python train.py --n_layer=9 --d_model=256 --n_head=2 --n_kv_head=1 --head_dim=128 --d_mlp=704 --vocab_size=8192 --activation="swiglu" --norm="rmsnorm" --norm_place="pre" --norm_eps=1e-06 --positions="rope" --rope_base=10000.0 --rope_fraction=1.0 --qk_norm=true --attn_scale=0.0884 --bias="none" --tie_embeddings=false --parallel_block=false --init="normal" --init_std_qkv=0.0154 --init_std_o=0.0154 --init_std_up=0.0154 --init_std_down=0.0 --init_mimetic=0.7 --optimizer="adamw" --lr=0.00168 --beta1=0.95 --beta2=0.95 --weight_decay=0.0 --lr_head=0.00684 --grad_clip=2.0 --warmup_steps=224 --schedule="wsd" --decay_fraction=0.579 --decay_shape="linear" --final_lr_fraction=0.0 --batch_tokens=65536 --seq_len=512 --doc_mask=false --train_tokens=601100000 --steps=9173 --dataset="wikipedia_en"
MLP neurons of a small language model. Each row is named by its layer, matrix (gate and up: input weights) and neuron, and shows model dimensions 32-127. Each number is 200 + 30 x the weight over its row's rms, rounded and kept within 0 to 999. A neuron's up and down rows have the sign that makes its largest values positive.
A block is one neuron, or neurons of one layer that tend to fire together. After each block is what it responds to, as a language model described it from the Wikipedia text at the highest values.

L2.gate34,199,151,201,251,196,201,171,202,227,192,195,170,183,134,216,178,233,243,202,195,161,181,200,155,214,203,203,201,212,202,211,211,245,204,239,226,219,197,193,222,214,155,179,177,190,217,215,203,208,209,238,223,124,207,221,132,130,235,141,193,208,172,215,132,210,196,205,224,147,243,200,202,211,200,292,169,205,177,135,159,191,244,226,192,216,226,196,244,207,189,212,212,214,148,241,234
L2.up34,183,200,225,224,209,210,232,181,156,182,168,218,228,192,249,240,180,249,205,202,265,172,156,178,178,166,172,169,222,230,175,211,238,207,191,218,166,196,178,220,193,178,232,179,156,253,256,202,219,215,223,198,201,211,150,227,170,145,186,187,185,242,154,228,222,219,176,231,259,199,163,186,198,184,156,145,264,185,241,272,158,165,208,162,210,231,215,178,187,191,199,195,242,235,202,189
L2.gate88,249,191,195,200,222,197,167,154,207,191,239,124,216,207,214,191,171,214,167,214,250,149,188,205,244,225,235,205,233,238,170,183,209,196,172,210,183,202,186,187,170,120,204,212,96,211,168,218,208,198,188,226,161,173,213,162,150,176,168,161,196,214,220,192,229,191,202,173,211,190,277,161,192,173,195,183,177,213,193,159,163,215,190,239,152,162,161,241,222,173,229,225,248,204,171,165
L2.up88,177,177,221,233,180,217,232,151,220,268,159,163,201,164,185,203,157,232,215,256,235,227,225,221,191,213,177,190,194,207,209,231,213,188,168,179,193,260,207,192,215,168,196,161,143,232,198,250,223,200,222,198,180,230,253,200,132,194,242,171,231,146,244,225,185,188,199,178,201,219,249,243,179,245,147,216,223,204,197,183,209,139,215,187,182,175,210,169,243,203,232,217,164,152,167,181
L2.gate109,179,209,223,180,229,173,198,155,208,175,209,206,172,155,177,190,199,181,190,153,218,191,264,199,204,216,209,202,143,231,176,245,265,182,220,197,195,157,203,226,209,173,193,233,181,186,174,193,265,220,263,183,197,170,198,225,211,211,203,183,235,218,239,153,164,230,203,156,174,201,233,174,192,238,191,163,260,117,245,208,194,216,231,203,225,225,159,241,220,189,257,184,214,251,244,167
L2.up109,202,207,205,201,243,192,204,179,185,163,236,193,155,197,169,238,215,221,175,200,237,231,216,224,133,175,250,150,153,226,200,180,167,149,146,199,198,224,192,270,211,163,173,185,188,192,221,150,174,172,190,239,209,184,184,180,153,225,216,200,222,191,234,178,242,181,190,269,229,192,228,188,215,233,179,167,220,173,229,241,162,167,167,249,238,178,191,213,193,190,208,213,150,271,205,177
L2.gate207,226,179,207,215,164,200,201,186,218,178,191,261,198,232,191,200,239,214,193,241,218,239,231,150,210,207,183,190,208,232,208,190,208,219,237,222,252,198,188,198,178,232,223,124,221,174,163,173,208,206,205,134,211,160,204,204,137,213,205,216,204,201,152,175,211,221,197,166,218,241,184,196,216,187,249,123,209,208,198,227,165,189,208,218,267,148,234,192,206,230,181,221,217,177,249,214
L2.up207,219,266,134,196,152,187,198,216,255,200,244,243,228,145,171,212,205,162,216,164,189,228,165,205,204,241,207,180,211,216,170,170,180,219,197,161,288,97,176,181,169,158,192,205,168,174,198,206,245,201,221,209,189,138,196,176,198,265,203,200,178,217,224,226,233,148,184,182,218,228,164,174,230,180,192,180,210,164,189,196,216,230,142,211,168,208,189,216,150,242,229,199,199,195,155,181
L2.gate243,171,200,206,171,202,241,206,194,192,184,196,254,201,139,206,183,207,244,182,231,173,182,199,215,228,229,241,214,177,173,166,193,216,205,189,230,175,258,180,208,149,232,203,208,218,183,177,213,186,198,198,248,182,220,212,168,140,212,98,216,199,130,231,232,174,184,245,242,178,205,218,231,185,208,225,183,217,250,149,263,200,201,252,215,155,198,172,137,223,176,140,199,260,192,220,261
L2.up243,241,149,197,208,193,253,237,204,184,195,205,242,202,167,221,193,243,261,179,188,214,188,166,211,216,234,192,186,187,208,204,216,213,157,153,190,280,194,162,201,179,199,163,226,162,182,175,229,182,143,220,219,193,166,207,156,208,154,218,260,235,211,214,230,157,183,204,254,205,148,128,223,217,235,250,226,205,161,154,215,208,174,242,250,172,182,174,214,259,200,213,185,235,196,154,241
L2.gate359,180,160,207,169,185,239,214,218,163,230,211,209,181,192,218,179,192,246,223,203,192,206,226,195,221,194,186,176,207,230,212,214,208,189,169,199,125,203,212,198,198,234,198,194,192,260,192,186,232,231,160,229,172,166,205,168,159,183,159,211,219,150,205,217,216,192,151,210,194,122,222,203,140,189,205,178,193,189,245,196,124,170,231,191,207,192,213,331,220,214,255,156,185,210,194,231
L2.up359,229,207,221,169,209,137,185,222,195,228,235,224,201,172,174,213,185,168,190,222,200,132,189,207,175,230,189,138,184,204,173,223,226,179,227,201,230,155,199,178,231,220,205,176,164,217,198,264,215,182,232,189,219,241,154,246,160,223,187,210,204,233,177,227,205,257,197,179,219,192,198,197,204,229,197,233,195,230,228,245,251,206,164,246,201,195,209,186,234,256,180,243,192,190,168,151
L2.gate507,202,132,228,196,163,167,213,187,207,163,144,217,186,205,210,217,212,148,157,207,216,256,170,167,199,209,220,170,223,243,184,187,208,191,162,159,213,219,187,198,224,237,243,147,220,192,202,202,247,199,213,236,157,206,151,175,181,203,145,247,162,217,162,171,234,164,155,202,211,229,182,186,212,198,187,118,236,253,166,239,154,192,218,234,194,236,186,209,211,211,190,186,149,198,208,180
L2.up507,159,167,206,216,183,214,273,208,166,190,139,196,218,202,218,242,183,220,186,220,240,224,168,196,198,213,190,233,204,175,187,224,229,159,240,220,166,219,190,212,181,233,241,179,186,193,194,206,191,183,226,123,177,208,146,164,208,184,163,212,215,235,171,173,216,211,181,191,243,205,174,195,175,157,188,138,250,212,203,232,171,211,196,211,192,213,169,213,207,221,175,166,153,219,158,251
L2.gate615,210,183,172,230,182,165,235,184,184,171,174,179,183,210,257,166,212,164,213,155,176,163,212,214,139,192,245,191,192,218,213,203,196,241,112,208,281,178,176,188,191,188,162,174,232,188,227,169,222,184,184,215,209,158,136,208,218,194,231,210,197,212,190,202,270,176,170,190,215,211,209,184,178,149,236,195,197,197,196,174,196,217,169,197,181,193,241,225,178,208,225,224,195,198,234,141
L2.up615,208,211,247,201,187,267,162,193,229,193,178,126,202,203,165,236,177,196,257,182,219,175,241,125,178,133,141,259,183,199,180,188,202,245,224,212,215,174,175,160,263,180,198,199,181,200,180,214,166,199,221,175,160,205,190,182,202,233,184,135,201,235,212,168,207,207,178,177,170,206,222,209,216,206,198,229,315,179,223,205,174,199,211,173,191,279,155,224,204,214,202,225,195,208,229,258
Word-initial fragment continuation

L4.gate59,160,209,248,216,207,244,188,194,154,176,244,160,194,170,195,223,173,206,201,243,236,198,167,144,210,235,198,184,176,161,186,211,171,245,231,206,203,193,231,165,206,223,194,157,183,184,156,165,209,206,185,167,226,144,184,245,239,186,180,191,214,194,181,158,246,204,206,167,177,217,182,186,107,181,208,166,204,236,182,166,151,199,212,167,235,156,161,162,192,263,249,176,179,167,271,242
L4.up59,193,222,285,226,215,205,198,185,216,242,217,198,216,222,226,204,229,193,225,210,247,225,189,218,254,236,183,181,204,198,224,205,169,226,228,187,236,188,211,200,185,195,152,167,204,212,159,186,196,200,240,135,254,229,176,210,200,216,197,193,224,227,197,194,188,187,241,155,258,231,209,167,189,215,214,221,233,201,167,168,212,210,280,202,190,174,205,250,141,218,208,167,163,166,207,193
L4.gate199,180,186,149,163,169,257,222,211,231,177,206,205,198,148,178,202,210,210,254,199,229,202,206,207,182,163,277,201,210,242,183,187,234,252,122,171,203,170,176,204,192,183,200,165,172,234,124,211,181,228,160,166,199,242,176,206,231,240,160,237,206,212,210,144,214,199,242,205,189,232,255,206,228,180,229,194,210,202,191,178,196,149,184,172,183,193,194,148,233,160,205,199,182,195,147,211
L4.up199,176,238,202,174,254,106,165,191,259,234,211,154,163,177,221,166,216,212,164,163,186,209,156,225,262,163,256,204,163,205,190,208,229,183,192,230,157,191,175,220,169,198,139,202,226,227,207,240,154,189,186,201,193,130,186,208,235,190,213,164,213,232,172,204,216,229,244,175,234,160,210,169,210,163,172,160,155,208,185,232,167,188,191,230,206,190,164,237,201,157,213,169,210,191,154,212
L4.gate316,249,175,169,223,197,245,192,232,205,202,179,188,185,213,179,154,237,217,274,191,191,222,162,167,159,189,196,204,246,226,129,210,197,274,211,190,196,209,224,174,248,192,223,206,178,234,233,188,172,226,207,215,185,230,159,189,177,235,137,200,195,177,177,141,188,232,231,184,236,166,205,183,180,231,214,143,184,188,258,186,185,161,196,170,157,224,185,173,206,209,180,215,185,230,182,200
L4.up316,187,250,182,219,197,222,236,211,224,130,187,262,214,222,138,214,242,212,204,224,203,189,231,200,215,186,166,176,240,181,171,182,187,198,196,184,204,217,213,211,283,212,134,194,195,200,202,221,184,204,202,199,193,237,187,219,249,200,269,197,206,226,234,210,209,257,156,148,215,223,251,204,209,209,189,193,180,240,201,177,220,204,237,162,227,158,212,178,145,169,183,198,183,225,245,217
L4.gate400,204,184,243,150,228,246,205,162,198,191,164,196,236,233,196,194,190,199,213,224,224,197,183,235,159,227,257,184,262,210,161,238,176,225,183,159,204,252,203,146,174,232,192,242,143,177,204,202,175,207,195,188,224,207,181,212,217,194,191,218,205,247,171,201,210,227,136,210,242,205,188,158,197,204,203,243,220,129,218,228,204,252,153,146,186,196,209,196,209,227,185,176,266,192,185,200
L4.up400,199,188,223,222,212,223,220,162,208,214,168,154,206,217,211,193,257,201,151,186,211,201,253,185,147,269,242,207,180,209,206,232,188,169,130,207,173,217,249,224,197,202,212,185,147,171,206,204,183,136,123,197,201,196,166,252,227,184,166,238,219,215,218,168,168,236,184,215,230,247,219,180,244,164,249,238,215,167,199,170,215,252,194,191,167,225,152,186,183,210,155,219,206,204,215,213
L4.gate445,188,185,227,234,170,235,179,187,159,215,252,177,251,191,237,158,213,191,173,162,204,151,198,206,208,158,141,205,211,194,236,237,235,216,241,171,209,201,224,207,234,179,178,152,207,209,178,184,198,221,231,213,219,227,129,207,171,218,199,258,217,174,228,185,253,196,207,180,244,209,172,214,154,204,166,204,212,145,186,184,237,223,207,248,170,173,206,197,187,205,160,179,175,167,179,176
L4.up445,188,186,155,229,236,247,216,203,230,180,138,189,192,122,203,214,174,165,199,261,201,248,163,221,182,190,205,107,197,207,224,234,202,225,180,188,192,241,229,168,234,221,258,217,172,251,207,166,173,164,184,165,249,174,255,199,245,218,166,158,197,229,165,186,138,180,162,192,208,186,200,194,204,196,189,192,231,172,234,201,198,217,240,200,176,214,185,197,203,185,203,149,204,246,181,210
L4.gate497,198,169,183,207,216,245,223,210,190,164,154,199,231,176,213,203,191,171,208,201,185,180,135,246,223,239,255,136,181,216,182,211,217,208,160,259,176,224,267,175,162,238,214,147,203,192,219,185,221,208,176,223,204,188,183,222,208,220,194,167,199,191,186,180,215,227,220,206,263,263,146,207,177,208,259,157,235,226,253,216,206,180,264,232,221,181,215,232,196,211,240,138,250,203,165,218
L4.up497,196,248,180,170,203,212,147,175,212,181,189,166,187,179,167,264,245,223,202,234,186,209,210,221,196,229,197,180,189,209,202,154,178,149,206,173,162,211,200,210,165,206,204,137,243,178,197,204,166,218,183,139,143,211,186,200,223,157,199,172,278,201,158,169,209,183,114,184,244,212,246,173,207,202,188,228,201,217,216,244,225,130,233,187,198,229,200,205,197,199,220,214,179,218,184,258
L4.gate560,238,225,229,262,229,206,257,221,240,277,198,189,206,155,235,195,194,186,191,155,209,152,243,201,206,230,191,196,196,186,212,223,214,229,213,230,203,210,201,150,219,265,225,236,193,174,200,246,190,207,200,189,160,200,201,163,225,193,205,202,159,211,230,159,234,197,207,200,191,164,163,182,188,173,254,183,202,184,192,226,196,249,172,175,175,141,194,206,193,224,229,186,222,162,127,204
L4.up560,240,243,195,168,209,235,219,217,200,214,194,192,154,214,191,191,233,177,268,145,181,227,214,232,195,188,213,169,236,189,171,194,158,228,176,210,243,198,182,190,199,237,236,184,165,198,194,270,165,208,207,218,205,153,156,141,200,226,179,203,212,225,186,200,178,197,214,247,271,186,209,190,190,165,190,133,201,219,193,227,228,154,251,168,223,165,214,207,167,250,125,234,177,155,222,198
L4.gate563,207,199,247,170,218,202,241,164,199,254,254,168,207,200,258,202,191,170,210,200,224,202,170,194,232,153,193,231,196,184,215,154,217,202,195,167,199,201,195,260,189,231,220,174,213,257,174,203,154,196,147,189,158,236,187,243,217,212,238,246,212,185,223,205,228,209,251,112,234,206,197,191,191,194,174,144,206,244,218,171,208,185,199,203,203,175,222,174,216,175,192,222,248,181,164,233
L4.up563,202,181,255,145,186,149,182,204,239,186,178,176,156,201,211,240,212,194,194,222,191,241,212,200,200,198,199,189,182,175,161,120,264,169,156,193,182,252,201,235,232,216,186,171,169,257,162,219,167,202,124,208,220,231,179,177,173,185,197,197,253,162,193,226,197,232,205,194,221,191,195,180,225,190,203,179,217,140,164,245,189,196,182,169,225,254,223,211,200,183,241,217,206,169,170,122
Numeric table cells

L2.gate53,217,259,214,224,137,195,182,181,228,164,233,167,254,189,219,212,242,132,130,241,230,152,221,241,244,187,221,139,194,271,154,196,212,227,224,210,196,204,215,209,191,176,190,214,191,205,273,202,233,235,181,194,236,210,181,175,175,246,224,221,166,233,165,190,205,202,197,182,238,177,162,147,155,203,243,222,209,192,200,171,186,241,91,210,200,198,199,202,164,203,202,221,212,245,203,174
L2.up53,222,231,228,188,175,156,171,192,245,201,176,201,179,174,211,171,219,150,212,171,200,223,173,206,215,223,233,160,257,242,232,203,195,207,189,229,213,199,223,233,218,165,197,188,159,280,169,170,198,212,199,207,252,173,211,215,199,237,226,184,187,191,163,167,198,178,187,208,154,219,138,191,156,159,207,160,228,201,215,165,181,149,218,240,193,189,168,268,176,212,175,199,202,243,232,254
L2.gate308,186,195,200,188,182,168,154,190,237,228,242,162,154,208,199,226,144,212,207,212,231,169,187,198,225,258,190,220,167,241,206,149,213,259,228,153,179,152,186,211,145,186,160,261,189,166,209,170,242,214,179,173,148,246,177,249,166,189,156,166,199,227,201,215,210,190,195,202,261,194,229,209,164,181,248,198,190,177,210,202,168,205,193,235,196,252,185,225,168,208,229,180,176,226,222,207
L2.up308,252,263,147,172,217,194,201,194,184,253,235,155,212,199,271,198,198,185,204,157,281,223,149,178,187,241,197,205,204,185,236,206,198,186,199,225,215,191,185,192,198,145,185,221,206,244,166,143,176,183,186,231,232,150,218,201,164,199,142,168,167,219,172,148,220,169,170,206,202,217,195,194,168,148,183,210,186,180,250,208,196,207,168,196,216,229,206,230,198,124,208,184,232,242,195,216
L2.gate365,202,154,205,192,198,231,209,238,262,224,195,173,215,153,219,225,189,177,183,204,226,116,194,190,230,163,172,180,224,225,180,172,165,219,195,193,216,192,245,166,204,177,221,226,193,200,171,170,230,250,236,240,240,202,166,216,258,274,199,181,181,211,148,162,157,203,178,198,214,203,215,183,225,219,168,196,156,181,211,184,135,202,193,247,222,234,205,220,175,221,193,189,171,206,198,232
L2.up365,180,208,225,193,203,239,209,178,170,193,210,212,189,143,201,204,215,207,217,236,188,170,205,209,193,204,181,176,225,209,194,207,195,193,186,190,238,220,195,204,150,142,173,130,209,186,266,206,173,185,174,114,212,264,196,193,185,188,194,180,200,240,174,204,186,208,180,239,166,198,192,192,263,223,227,221,211,216,136,197,169,206,220,178,202,128,247,178,167,222,222,195,214,223,167,153
L2.gate385,165,155,189,192,145,180,255,183,155,184,179,185,200,189,232,169,166,193,213,247,221,121,164,187,201,239,189,193,222,227,206,217,185,217,236,212,188,174,197,184,138,173,177,194,189,249,180,204,207,251,193,121,184,187,198,213,244,230,184,159,184,208,168,158,211,187,183,169,192,197,211,198,246,162,199,168,159,193,205,179,158,166,213,219,194,175,203,194,180,226,210,222,207,213,234,153
L2.up385,237,174,210,165,233,174,249,194,161,182,227,207,178,174,167,191,150,245,207,190,230,153,151,196,137,240,179,200,193,215,184,200,210,198,213,144,182,244,197,216,186,232,157,208,196,185,216,233,212,188,213,168,214,217,227,229,161,221,199,182,184,149,185,133,231,127,196,210,187,214,153,265,219,283,189,224,210,208,200,216,229,136,213,205,187,155,156,196,191,267,245,177,203,268,194,187
L2.gate505,160,198,171,231,167,291,216,132,197,199,204,191,218,211,197,187,185,189,197,222,258,224,200,222,221,210,222,165,239,242,170,177,216,187,178,197,212,237,188,186,182,240,196,193,192,179,238,191,224,236,231,175,207,208,177,195,176,229,150,172,161,245,177,234,207,186,214,242,169,246,232,194,215,252,242,188,256,198,216,233,163,198,236,215,195,213,199,203,230,182,190,190,226,209,205,252
L2.up505,207,194,206,232,199,170,220,199,175,172,262,190,171,217,179,193,232,217,189,232,226,230,231,222,172,278,156,183,198,202,195,225,179,235,197,206,208,213,225,180,180,254,222,230,240,171,202,169,235,198,258,159,185,181,167,241,248,228,269,204,161,194,194,219,256,215,203,178,216,224,174,178,209,274,218,245,226,190,176,218,234,202,215,232,203,209,217,215,161,232,173,198,167,287,183,237
L2.gate577,174,206,189,206,188,159,223,225,202,199,222,203,163,179,218,199,213,227,177,202,245,263,265,161,241,223,198,231,206,246,176,210,230,203,189,212,211,232,208,264,214,200,190,279,179,170,220,215,243,185,228,227,200,233,215,159,201,301,238,181,188,211,176,189,177,185,172,200,214,226,150,163,208,226,194,238,202,199,202,116,164,185,200,184,178,216,181,207,181,173,167,215,189,220,206,233
L2.up577,177,243,228,212,173,174,192,217,250,189,229,227,226,207,195,245,178,246,174,173,187,193,136,218,170,239,208,164,222,232,208,157,221,213,157,233,189,195,178,182,191,212,201,230,222,215,267,140,220,243,236,132,155,188,247,153,236,136,238,194,218,235,204,181,190,200,225,196,154,177,181,188,154,194,153,195,151,180,168,214,194,219,232,182,149,203,225,244,211,215,200,256,231,250,179,169
L2.gate580,225,214,238,195,254,185,242,208,197,199,248,172,236,213,229,225,146,204,186,160,245,221,160,178,216,200,184,196,180,223,167,270,179,191,175,197,241,205,179,216,201,178,226,207,190,177,192,270,192,219,176,186,202,206,194,218,262,152,201,224,198,185,163,178,249,219,236,186,144,200,160,162,279,223,175,228,270,193,180,151,174,241,188,188,177,232,183,192,205,219,117,215,206,209,200,207
L2.up580,253,188,183,278,168,228,219,140,190,192,252,195,232,228,221,166,197,248,205,211,175,149,227,217,202,178,201,243,190,230,197,177,217,236,225,227,231,227,177,220,184,158,202,184,235,231,223,184,158,229,220,162,199,208,219,198,176,207,231,247,142,216,189,170,159,232,276,167,182,176,208,213,249,232,218,214,204,199,173,175,200,192,241,231,202,249,213,192,194,177,212,192,228,228,199,186
L2.gate612,238,177,197,252,163,178,243,218,173,259,209,207,189,195,231,181,213,168,213,165,238,198,187,195,184,230,248,225,202,189,202,136,218,208,175,193,284,203,225,217,171,179,174,181,234,262,170,165,191,218,230,201,212,144,167,191,200,208,176,187,206,247,192,208,134,219,206,204,191,210,156,205,220,243,216,211,191,166,190,171,178,229,232,203,221,272,227,187,146,174,150,193,271,230,179,174
L2.up612,212,158,201,181,234,140,216,172,185,285,155,197,208,199,241,202,159,180,202,152,182,177,197,174,193,248,207,235,179,185,253,204,237,159,195,244,262,187,191,181,225,152,230,193,226,229,164,192,202,200,214,239,156,153,210,233,199,230,196,185,213,233,220,219,199,209,223,178,175,208,170,193,218,213,184,172,228,188,133,186,232,216,184,205,189,213,146,182,255,231,186,244,216,169,200,161
Rank titles, table headers, adjectives

L3.gate239,175,114,201,215,159,256,232,176,235,220,201,194,183,232,264,205,180,256,167,213,164,237,228,216,195,242,233,237,183,224,176,207,195,191,193,176,179,212,246,206,224,180,167,199,162,150,167,166,179,192,173,205,185,195,238,228,164,204,160,233,204,201,232,182,209,182,204,232,205,206,152,201,190,207,244,246,188,165,204,209,114,208,133,199,204,186,182,205,190,199,197,180,188,214,230,203
L3.up239,205,211,136,212,209,237,261,154,159,151,200,157,183,212,244,228,207,266,195,188,169,195,203,228,228,181,230,204,182,206,201,216,212,165,188,210,141,147,208,208,250,157,184,189,149,173,172,160,202,193,183,230,204,136,174,189,185,210,177,244,235,221,239,203,193,191,239,175,239,208,174,257,222,243,185,186,236,205,205,152,224,182,207,255,164,213,173,207,196,206,190,168,168,211,176,179
Word-initial fragment after hyphen

L3.gate42,183,204,195,231,114,153,223,211,186,232,198,229,208,203,187,206,212,195,163,194,197,234,243,146,213,161,164,193,178,251,204,223,209,228,241,155,181,182,230,185,183,231,217,186,226,166,233,217,232,233,152,226,206,209,208,238,195,250,132,181,172,223,207,153,172,195,195,234,208,172,158,169,225,192,193,192,137,140,239,137,212,235,202,175,165,207,212,243,168,185,209,197,164,230,237,217
L3.up42,198,173,179,236,161,211,175,207,185,157,219,190,220,194,163,196,210,189,175,183,226,249,152,205,242,250,222,204,184,212,186,171,243,240,246,159,205,204,217,222,209,267,181,189,169,172,232,160,257,222,205,249,215,214,172,219,234,166,207,164,255,190,242,168,210,181,171,237,180,181,230,226,179,174,152,217,206,254,187,223,199,223,227,205,158,148,217,200,206,225,207,181,200,206,231,190
Word-completing final pieces